MLP neurons of a small language model. Each row is named by its layer, matrix (down: output weights) and neuron, and shows model dimensions 341-404. Each number is 200 + 40 x the weight over its row's rms, rounded and kept within 0 to 999.
A block is one neuron, or neurons of one layer that tend to fire together. Before each block is what it responds to, as a language model described it from the Wikipedia text at the highest values.

Description: Commas (sometimes quote or bracket plus comma) closing a long clause or phrase mid-sentence, before and, which, but, e.g. "to the living," "in 2006,".
L9.down634,185,208,173,238,105,217,221,239,198,126,199,207,218,124,184,223,152,199,209,198,203,196,211,146,203,191,178,198,222,213,171,177,254,263,276,211,149,189,247,259,189,248,223,237,226,101,186,200,169,140,181,174,183,267,208,216,182,253,236,169,198,176,222,186
L9.down1266,222,190,227,198,143,175,223,188,187,126,214,137,188,225,143,181,263,183,180,144,201,173,194,179,189,201,172,244,90,205,162,210,161,190,195,243,214,221,149,257,200,210,215,259,151,20,114,205,180,206,198,189,183,167,227,222,196,211,140,219,197,230,182,305
L9.down1281,158,259,197,137,159,255,221,278,195,127,218,196,198,156,230,205,141,202,209,179,121,207,212,149,102,172,202,205,240,212,161,175,135,142,283,181,223,143,210,145,183,194,103,241,177,285,176,164,181,278,226,215,179,185,170,168,208,243,153,150,214,124,239,230
L9.down1324,155,233,173,202,173,246,126,225,202,173,202,201,185,178,260,174,164,197,158,192,147,225,187,215,285,307,182,201,204,211,201,193,216,180,214,115,198,197,146,200,185,217,222,142,199,196,215,238,221,215,273,240,145,302,212,103,112,256,227,182,171,239,213,133
L9.down1372,225,180,228,176,208,239,178,240,178,165,192,244,180,128,169,203,190,198,223,219,230,226,246,184,200,263,164,264,261,239,209,205,200,259,233,308,213,129,170,238,219,220,189,258,135,77,268,184,135,196,183,149,192,214,158,255,205,259,148,190,146,238,223,135
L9.down1738,214,238,195,249,250,177,211,167,188,152,231,232,173,164,236,214,227,201,154,219,176,222,193,164,188,216,163,233,205,224,154,212,201,185,259,456,183,146,169,220,144,242,192,220,261,72,232,203,163,184,219,164,242,183,243,191,130,216,183,199,213,144,179,147
L9.down1913,173,194,200,233,129,141,201,149,205,119,282,171,176,172,173,257,164,186,183,195,155,195,195,187,253,187,162,141,180,204,160,195,208,221,255,164,131,228,164,258,183,283,220,149,191,126,246,191,143,167,197,211,182,246,212,205,158,179,205,133,161,193,218,234
L9.down1984,233,241,212,169,222,242,199,182,214,176,188,129,162,135,215,171,179,178,246,207,162,195,250,248,272,200,209,173,237,212,227,202,213,111,242,198,195,235,174,134,168,228,249,158,155,80,188,169,148,199,217,179,234,178,189,271,261,167,184,102,184,198,202,240

Description: Determiners and adjectives opening a noun phrase after a verb or preposition in historical prose, such as "the", "his", "entire", "planned", or the suffix completing such an adjective ("spacious", "sparse").
L9.down51,213,228,212,243,202,204,164,194,161,204,200,189,208,235,225,135,185,173,217,195,278,242,172,197,197,196,220,201,143,140,194,194,160,187,279,259,246,226,201,229,231,180,187,186,199,139,203,162,190,186,160,186,241,227,212,190,194,241,179,215,194,128,272,203
L9.down58,190,245,161,180,218,205,178,269,126,204,178,170,185,240,255,191,263,163,229,181,187,194,220,246,166,142,163,290,256,158,161,230,122,101,175,195,147,173,200,260,183,199,267,198,154,265,188,158,188,171,147,203,232,190,244,184,167,166,187,252,207,227,201,204
L9.down648,214,141,227,256,234,123,235,238,252,194,230,201,220,149,261,185,266,228,220,162,211,251,201,177,222,230,181,191,174,263,146,246,279,244,166,241,246,222,210,136,161,199,136,159,180,237,229,219,183,180,275,239,207,138,276,215,165,170,276,208,256,217,167,197
L9.down662,216,212,167,254,200,188,198,251,188,148,179,231,189,236,202,234,205,163,177,197,200,194,164,191,199,245,185,204,198,152,238,153,233,188,227,275,154,177,185,240,143,194,258,203,172,200,197,181,140,150,233,243,109,197,237,170,251,203,185,188,152,163,160,207
L9.down753,190,184,232,160,217,207,178,143,211,218,232,176,141,273,122,165,213,182,176,167,173,202,288,236,148,219,233,136,178,209,199,231,216,131,226,321,143,219,211,196,180,186,258,208,141,245,158,199,172,151,259,264,138,238,232,182,146,217,229,163,235,222,180,109
L9.down1695,184,222,233,172,200,174,249,217,183,202,235,162,192,184,223,239,233,170,223,216,168,211,190,204,187,242,117,162,242,187,239,174,200,141,221,116,213,187,206,224,208,188,219,219,181,258,150,166,166,227,209,227,203,223,211,216,181,218,118,215,257,201,215,227
L9.down1703,172,228,195,196,178,113,215,216,247,210,208,179,226,231,148,240,211,173,162,202,248,213,99,177,149,200,141,106,219,225,244,193,212,259,141,262,177,173,234,194,191,227,225,204,228,272,192,201,146,228,220,184,218,180,224,162,192,225,199,196,195,153,153,260
L9.down1837,150,188,214,181,185,226,227,227,173,167,265,179,156,240,196,218,230,145,178,187,223,196,143,160,172,206,148,252,163,175,204,194,247,246,178,112,249,182,205,240,231,153,197,225,189,204,221,237,150,190,274,253,167,175,212,192,307,165,244,192,180,223,233,250

Description: Definite articles and possessive determiners (the, The, its, her, their) opening a new noun phrase, usually right after a conjunction, comma or sentence break, as in and the game, Then her husband.
L7.down1021,204,221,99,156,249,299,197,217,212,221,192,204,155,213,228,138,226,174,243,164,146,160,175,232,154,168,126,229,200,216,229,162,216,143,198,243,258,157,149,198,204,160,192,278,154,156,185,213,248,202,170,192,163,248,210,231,159,248,215,196,208,169,181,179
L7.down1198,262,155,215,246,242,159,200,222,224,262,205,209,206,232,222,177,193,249,315,201,179,206,155,166,159,157,171,278,185,139,195,197,195,189,197,199,180,224,197,286,185,185,235,204,164,265,176,171,135,200,181,189,174,202,240,154,215,190,212,250,172,212,189,237
L7.down1268,202,180,184,208,196,197,189,190,226,163,214,170,140,145,149,209,214,211,199,204,240,139,246,137,288,152,200,193,172,196,178,125,266,164,250,226,174,240,217,205,161,167,208,181,159,231,252,240,167,202,183,209,211,154,246,197,183,205,248,178,140,150,223,141
L7.down1329,173,224,188,207,162,237,219,218,239,160,201,241,216,180,161,186,126,172,155,223,250,201,165,183,203,207,212,228,238,159,163,193,186,207,178,135,203,213,231,149,167,227,203,201,188,147,177,246,167,177,180,261,196,241,196,162,243,114,266,239,159,149,212,231
L7.down1857,202,272,212,98,122,172,285,202,190,187,231,207,163,210,167,187,186,112,218,186,225,248,208,184,188,199,177,219,203,158,231,180,160,202,122,204,163,165,195,266,182,160,197,225,223,269,124,267,229,185,162,242,189,231,175,243,231,169,168,202,195,214,221,227
L7.down1963,204,199,207,201,178,179,250,277,229,170,197,154,231,209,141,191,199,170,173,191,200,163,234,132,183,240,218,261,242,209,223,253,218,140,234,139,219,179,133,198,158,269,185,253,209,225,180,176,205,143,252,288,170,188,227,223,146,180,209,174,208,195,161,208
L7.down2505,177,210,149,205,216,195,222,223,160,238,221,171,267,149,279,172,175,232,176,207,171,217,224,227,192,231,209,81,198,148,236,180,207,178,215,290,165,218,203,157,249,211,275,240,222,353,272,221,145,236,217,126,236,196,151,114,127,203,175,202,185,163,236,195
L7.down2529,177,167,206,185,189,287,164,168,218,232,214,221,198,138,158,191,178,231,188,247,200,206,260,119,175,263,209,210,204,213,202,207,154,142,162,176,205,187,217,165,283,221,190,197,178,288,166,212,219,159,207,208,196,165,233,161,244,154,214,231,262,190,230,182

Description: Tokens inside descriptions of what a person is, the modifiers and word pieces before the role noun, such as Romanian rower, football manager, jazz pianist, theoretical physicist.
L9.down469,219,148,243,175,190,187,185,188,182,176,224,237,105,155,181,180,217,253,177,173,185,256,156,292,213,188,230,210,213,251,173,199,174,301,243,216,194,170,167,220,251,169,131,176,115,165,177,174,228,171,319,285,274,193,144,239,237,146,186,213,212,255,154,115
L9.down575,226,205,253,185,226,248,199,272,145,183,222,208,251,178,300,219,218,180,191,159,187,247,166,141,210,170,241,153,144,221,202,223,196,247,192,205,236,124,221,225,216,185,211,239,154,146,207,119,230,168,136,227,204,203,220,189,147,206,129,215,289,203,144,202
L9.down819,180,229,259,211,223,168,100,129,214,188,176,247,169,226,140,180,240,188,193,248,235,116,223,160,189,209,156,217,205,253,240,166,193,255,272,192,191,253,234,185,236,223,145,128,156,261,252,218,268,124,204,196,179,207,231,176,260,194,210,233,172,196,128,180
L9.down977,207,198,146,201,187,160,246,207,145,137,142,224,225,233,210,216,210,175,186,187,228,185,222,225,206,199,143,237,233,166,193,209,223,183,254,123,174,197,194,153,243,229,197,212,121,218,220,233,218,182,250,280,240,210,206,188,184,179,227,240,215,206,193,210
L9.down1203,193,254,282,215,176,169,111,181,229,204,199,198,194,290,204,181,208,155,256,236,247,165,318,169,201,186,233,217,201,245,302,149,120,206,206,261,207,210,266,226,220,186,186,212,224,48,181,159,257,180,222,240,199,192,155,189,227,144,185,190,204,176,168,176
L9.down1245,269,163,217,196,157,200,199,238,166,271,187,184,241,215,129,212,247,69,152,175,184,176,228,203,277,249,192,228,243,250,210,185,195,198,218,159,161,194,234,129,208,224,181,205,163,284,278,195,165,191,174,199,200,157,183,215,172,176,195,181,234,242,211,214
L9.down1592,245,255,166,222,216,231,127,213,175,169,255,206,195,215,248,260,261,201,223,158,260,126,210,308,184,138,188,205,212,221,259,213,130,198,200,305,226,226,187,207,171,215,214,151,252,79,250,201,311,162,216,216,205,173,168,185,140,192,202,112,117,177,174,249
L9.down2532,207,199,173,186,238,162,112,215,194,226,227,166,213,179,191,215,149,160,177,203,222,234,276,160,203,211,154,173,195,217,210,189,233,178,203,254,181,276,238,199,245,133,211,111,180,216,194,168,163,187,204,200,200,190,203,165,214,216,182,175,275,212,140,192

Description: Determiners, possessive 's and copulas that introduce a subject's role, rank or record, as in "is the founder", "league's MVP", "became the youngest".
L7.down63,183,194,194,212,208,174,259,225,195,203,204,242,208,205,92,287,166,156,207,184,239,266,241,199,157,211,125,212,181,160,237,267,247,278,192,190,246,245,193,172,246,167,242,85,154,156,218,205,147,216,196,188,148,145,201,275,239,121,235,241,236,165,184,267
L7.down329,217,230,245,142,232,247,211,173,224,297,174,217,206,207,194,211,241,192,222,169,196,257,184,311,143,153,178,251,181,156,253,210,204,178,214,167,235,225,239,173,139,172,224,201,286,151,199,139,227,152,179,174,210,159,168,184,195,196,150,187,228,248,210,201
L7.down552,211,126,252,188,228,177,232,246,206,239,200,215,198,210,228,174,177,210,193,240,179,340,218,99,132,197,187,152,182,213,196,275,204,180,208,235,235,192,146,240,225,240,154,230,186,174,207,263,208,99,271,185,219,216,255,205,280,118,173,254,175,143,218,168
L7.down651,194,138,180,206,206,262,219,216,180,242,189,216,190,178,231,193,185,281,224,114,180,187,216,216,78,173,209,276,171,148,237,148,209,187,240,237,154,236,201,219,228,147,213,172,171,122,188,188,185,224,195,254,169,162,151,192,200,171,176,193,215,184,238,174
L7.down702,157,187,186,187,217,167,200,229,189,194,229,185,226,220,301,211,223,99,143,202,237,215,187,238,227,151,181,197,151,171,200,178,244,219,175,199,228,269,252,264,223,271,239,252,195,180,224,228,200,121,164,176,194,248,174,228,180,220,221,173,210,190,158,118
L7.down1606,239,223,236,213,204,221,191,181,237,266,212,224,154,184,221,184,210,203,179,214,201,238,224,213,246,145,195,262,237,246,199,268,196,250,143,165,183,233,224,222,181,185,209,135,174,230,184,205,145,238,206,299,172,190,169,191,198,226,167,127,143,211,161,200
L7.down1650,213,188,220,163,190,265,171,246,196,216,197,190,240,249,155,195,191,182,250,216,170,238,225,163,239,212,189,215,190,304,190,237,250,212,176,228,209,223,213,181,258,99,209,190,188,190,223,177,165,160,217,248,205,201,221,205,242,267,186,202,242,143,212,228
L7.down1953,193,182,165,306,183,113,182,184,170,173,219,207,189,209,247,192,205,214,174,144,180,221,137,193,146,148,197,208,260,172,154,217,300,217,212,234,181,249,263,190,241,179,204,189,198,211,221,210,211,221,196,151,171,204,259,178,220,126,281,193,222,155,201,203

Description: Mostly "the" right after a preposition or verb, opening a noun phrase in running prose, as in "of the anime", "during the BDO", "follows the characters"; also possessive "s" in "his" or "Padmarajan's".
L5.down5,214,236,164,301,195,104,180,174,183,230,252,154,230,240,235,190,195,190,169,161,192,212,169,257,163,140,155,175,215,181,204,166,217,167,209,162,177,221,137,143,193,199,253,268,210,208,153,208,207,241,189,201,208,220,222,174,128,183,202,241,224,182,192,228

Description: Final subword pieces that complete proper names, mostly surnames, in lists, tables and biographies, such as Purefo-y, Sedelme-yer, Kilbe-y, Will-man.
L5.down614,274,149,195,251,214,169,171,166,154,227,152,239,175,257,150,182,253,194,225,223,123,225,206,194,182,261,176,205,232,136,264,165,160,211,103,228,188,233,207,200,265,234,140,218,220,176,223,209,242,138,234,202,231,210,191,231,179,200,157,207,134,171,186,153

Description: Final token of a person's surname, often a word-piece after a first name, as in Edward-s, Gerst-mann, Po-well, or a whole surname like Lee; frequent in tables, rosters and reviews.
L9.down267,246,170,142,115,269,181,255,213,131,226,196,203,255,237,255,234,191,222,283,194,100,159,141,184,242,245,143,231,250,231,231,202,175,213,135,204,198,239,229,219,166,217,152,129,144,216,271,171,242,162,227,173,210,192,205,166,216,229,221,223,224,210,215,248
L9.down660,210,178,73,159,163,189,169,130,192,211,271,177,233,173,186,193,224,151,236,116,81,165,247,182,199,246,177,213,245,251,203,230,223,131,172,169,239,238,275,212,164,233,134,139,226,190,224,224,279,196,284,124,252,229,185,177,239,204,168,236,150,227,207,202
L9.down1048,174,215,206,162,275,216,210,109,188,268,186,234,130,220,199,250,215,213,173,166,197,196,154,218,192,255,167,231,211,53,168,208,191,174,210,306,200,161,260,215,208,217,171,186,218,123,219,204,128,171,179,237,304,186,232,144,232,193,125,180,234,184,224,242
L9.down1068,257,191,174,182,171,246,173,204,208,266,214,155,219,246,181,172,207,254,178,185,147,158,178,256,133,171,202,218,210,166,227,250,204,206,175,235,267,152,274,227,260,209,212,174,170,197,209,135,220,296,173,238,185,190,212,183,143,142,194,161,193,206,203,182
L9.down1149,184,253,79,192,203,226,123,204,200,140,226,156,204,195,203,206,203,236,166,184,156,213,201,210,148,172,214,216,193,180,190,274,255,127,166,155,265,228,193,200,277,206,250,256,185,165,223,190,148,247,117,190,133,145,204,122,185,195,175,197,226,206,181,238
L9.down1431,274,231,184,169,252,185,276,160,250,156,208,101,262,234,156,176,226,279,222,176,240,249,258,217,221,239,198,217,193,252,148,239,219,189,229,290,177,166,224,155,230,209,126,214,272,256,205,189,277,185,203,210,206,265,191,289,227,193,208,280,287,168,221,244
L9.down1829,184,152,155,232,255,247,179,213,177,182,154,200,207,197,226,203,181,284,277,224,251,192,254,141,259,225,171,225,209,227,263,245,256,172,161,147,206,171,205,183,238,147,238,188,178,213,180,261,186,245,109,225,215,205,196,178,127,225,197,207,220,219,251,258
L9.down2032,192,170,140,166,186,226,185,111,239,208,260,198,200,253,198,185,203,204,212,160,95,219,172,218,270,177,220,196,256,211,151,212,214,190,134,207,187,170,312,262,215,244,158,123,299,219,265,215,236,162,194,168,222,219,214,151,217,185,192,193,224,225,193,236

Description: Final subword piece that completes a proper name mentioned before (person, band, company), as in Mc-Queen, Van Hal-en, Fied-ler, Gold-water.
L7.down137,228,181,211,200,185,210,221,224,221,228,203,221,168,141,92,163,219,136,179,145,264,201,165,326,214,201,184,177,180,182,152,190,168,219,202,287,162,129,177,237,140,152,260,182,211,129,201,197,174,126,151,162,205,171,309,197,190,188,233,175,171,151,204,172
L7.down216,195,236,207,263,196,216,167,215,254,254,202,250,168,167,219,236,209,153,202,169,200,159,170,298,107,180,205,278,215,271,235,192,186,197,228,164,242,175,253,214,115,250,188,204,191,270,158,194,226,130,259,145,148,171,198,187,200,200,226,247,183,127,178,180
L7.down492,207,198,218,219,204,167,194,304,147,242,178,204,222,171,234,195,272,210,194,172,243,231,144,202,243,205,212,137,225,181,189,245,196,188,190,257,147,155,85,171,216,212,181,268,168,157,275,184,187,217,170,163,263,111,228,167,170,189,256,250,256,146,315,221
L7.down565,241,232,228,258,205,220,236,210,155,110,296,245,285,295,162,169,261,158,194,228,175,145,203,229,232,93,281,203,144,215,141,210,229,147,147,208,196,111,196,224,167,256,280,171,225,254,218,207,123,170,173,171,164,149,262,163,221,209,193,264,197,246,162,197
L7.down1093,168,165,182,191,140,211,146,171,159,153,190,239,251,201,165,221,255,237,155,208,161,156,188,179,209,188,180,154,156,145,164,209,195,206,203,268,232,228,212,239,190,209,198,225,238,178,325,130,244,194,160,173,168,250,214,207,100,181,177,239,211,261,188,142
L7.down1351,189,171,175,172,206,207,162,217,190,226,189,161,276,179,182,249,223,167,143,158,185,169,161,210,249,243,170,187,191,226,228,180,265,126,220,183,171,210,232,233,187,244,190,223,169,124,214,118,177,156,204,121,185,198,257,243,177,260,193,203,247,150,178,220
L7.down1389,184,180,211,178,210,238,239,234,232,199,146,264,206,171,219,174,141,114,142,179,256,156,173,295,174,235,112,191,216,183,211,259,317,178,223,152,191,169,135,271,240,145,210,191,192,203,190,180,159,270,106,217,226,193,192,210,144,158,177,229,226,201,144,128
L7.down2559,157,152,185,258,181,261,212,124,149,178,252,147,272,263,169,165,209,222,189,212,78,180,212,240,201,193,186,219,227,224,240,241,187,221,164,248,245,242,280,263,234,229,164,253,215,174,277,142,141,201,206,204,204,167,182,170,219,154,166,194,210,220,245,148

Description: Commas right after a sentence-subject noun phrase that open an appositive or interrupting clause, e.g. "manager, James", "Dowie, however", "gorge, which".
L7.down979,243,292,232,234,223,171,264,130,184,226,209,154,268,212,144,250,184,162,178,174,191,203,147,191,206,212,231,162,228,241,179,260,202,167,242,235,176,208,188,191,192,136,221,126,226,151,214,157,185,146,122,189,242,188,187,143,223,234,206,179,190,208,242,149
L7.down1075,205,159,203,179,155,219,200,238,207,161,204,242,232,181,154,261,135,244,182,274,222,174,272,182,174,238,183,213,244,181,248,229,128,164,218,246,196,240,163,224,162,186,170,194,148,174,179,144,184,153,188,182,236,288,127,155,143,190,173,106,235,132,227,264
L7.down1144,141,173,237,182,231,198,239,211,128,172,219,183,240,211,144,157,227,176,200,261,218,220,292,180,263,215,150,160,191,153,206,227,152,206,174,236,227,204,166,197,223,226,214,156,131,228,222,205,165,181,167,173,198,187,255,184,219,131,242,125,230,179,169,248
L7.down1183,152,154,164,280,207,261,136,236,229,224,203,133,173,208,146,226,228,201,255,179,268,194,177,245,194,166,187,231,251,238,215,195,207,208,214,257,227,217,124,246,207,248,145,203,208,192,205,150,259,216,171,168,189,220,161,125,199,191,236,254,168,190,196,157
L7.down1413,221,213,156,205,232,257,242,233,221,181,156,225,207,195,242,197,226,247,254,113,190,204,211,149,192,280,163,163,150,150,221,194,195,204,127,270,129,205,175,177,215,198,212,288,143,220,198,240,212,178,267,187,180,233,160,227,183,215,221,188,243,144,198,257
L7.down1975,284,166,262,193,168,195,109,181,183,167,148,149,187,234,179,194,223,206,243,196,172,196,198,156,175,163,189,104,201,202,184,225,239,171,285,192,180,190,180,271,209,239,170,193,185,217,226,178,228,148,182,227,155,171,148,205,175,216,249,188,163,218,200,204
L7.down2418,194,206,115,146,150,195,217,269,259,174,141,177,196,232,201,190,257,189,206,222,225,195,116,264,155,216,213,193,240,186,206,237,185,259,219,250,187,158,131,221,226,90,201,170,211,183,203,184,161,245,181,213,167,207,247,147,129,192,186,151,159,220,298,182
L7.down2524,215,196,253,193,250,194,161,236,215,228,144,169,165,166,201,243,209,136,259,199,155,176,203,221,195,225,269,140,173,100,228,195,212,181,205,286,166,230,214,241,199,136,236,186,211,141,178,167,177,186,193,218,252,189,223,204,238,130,159,163,138,147,210,222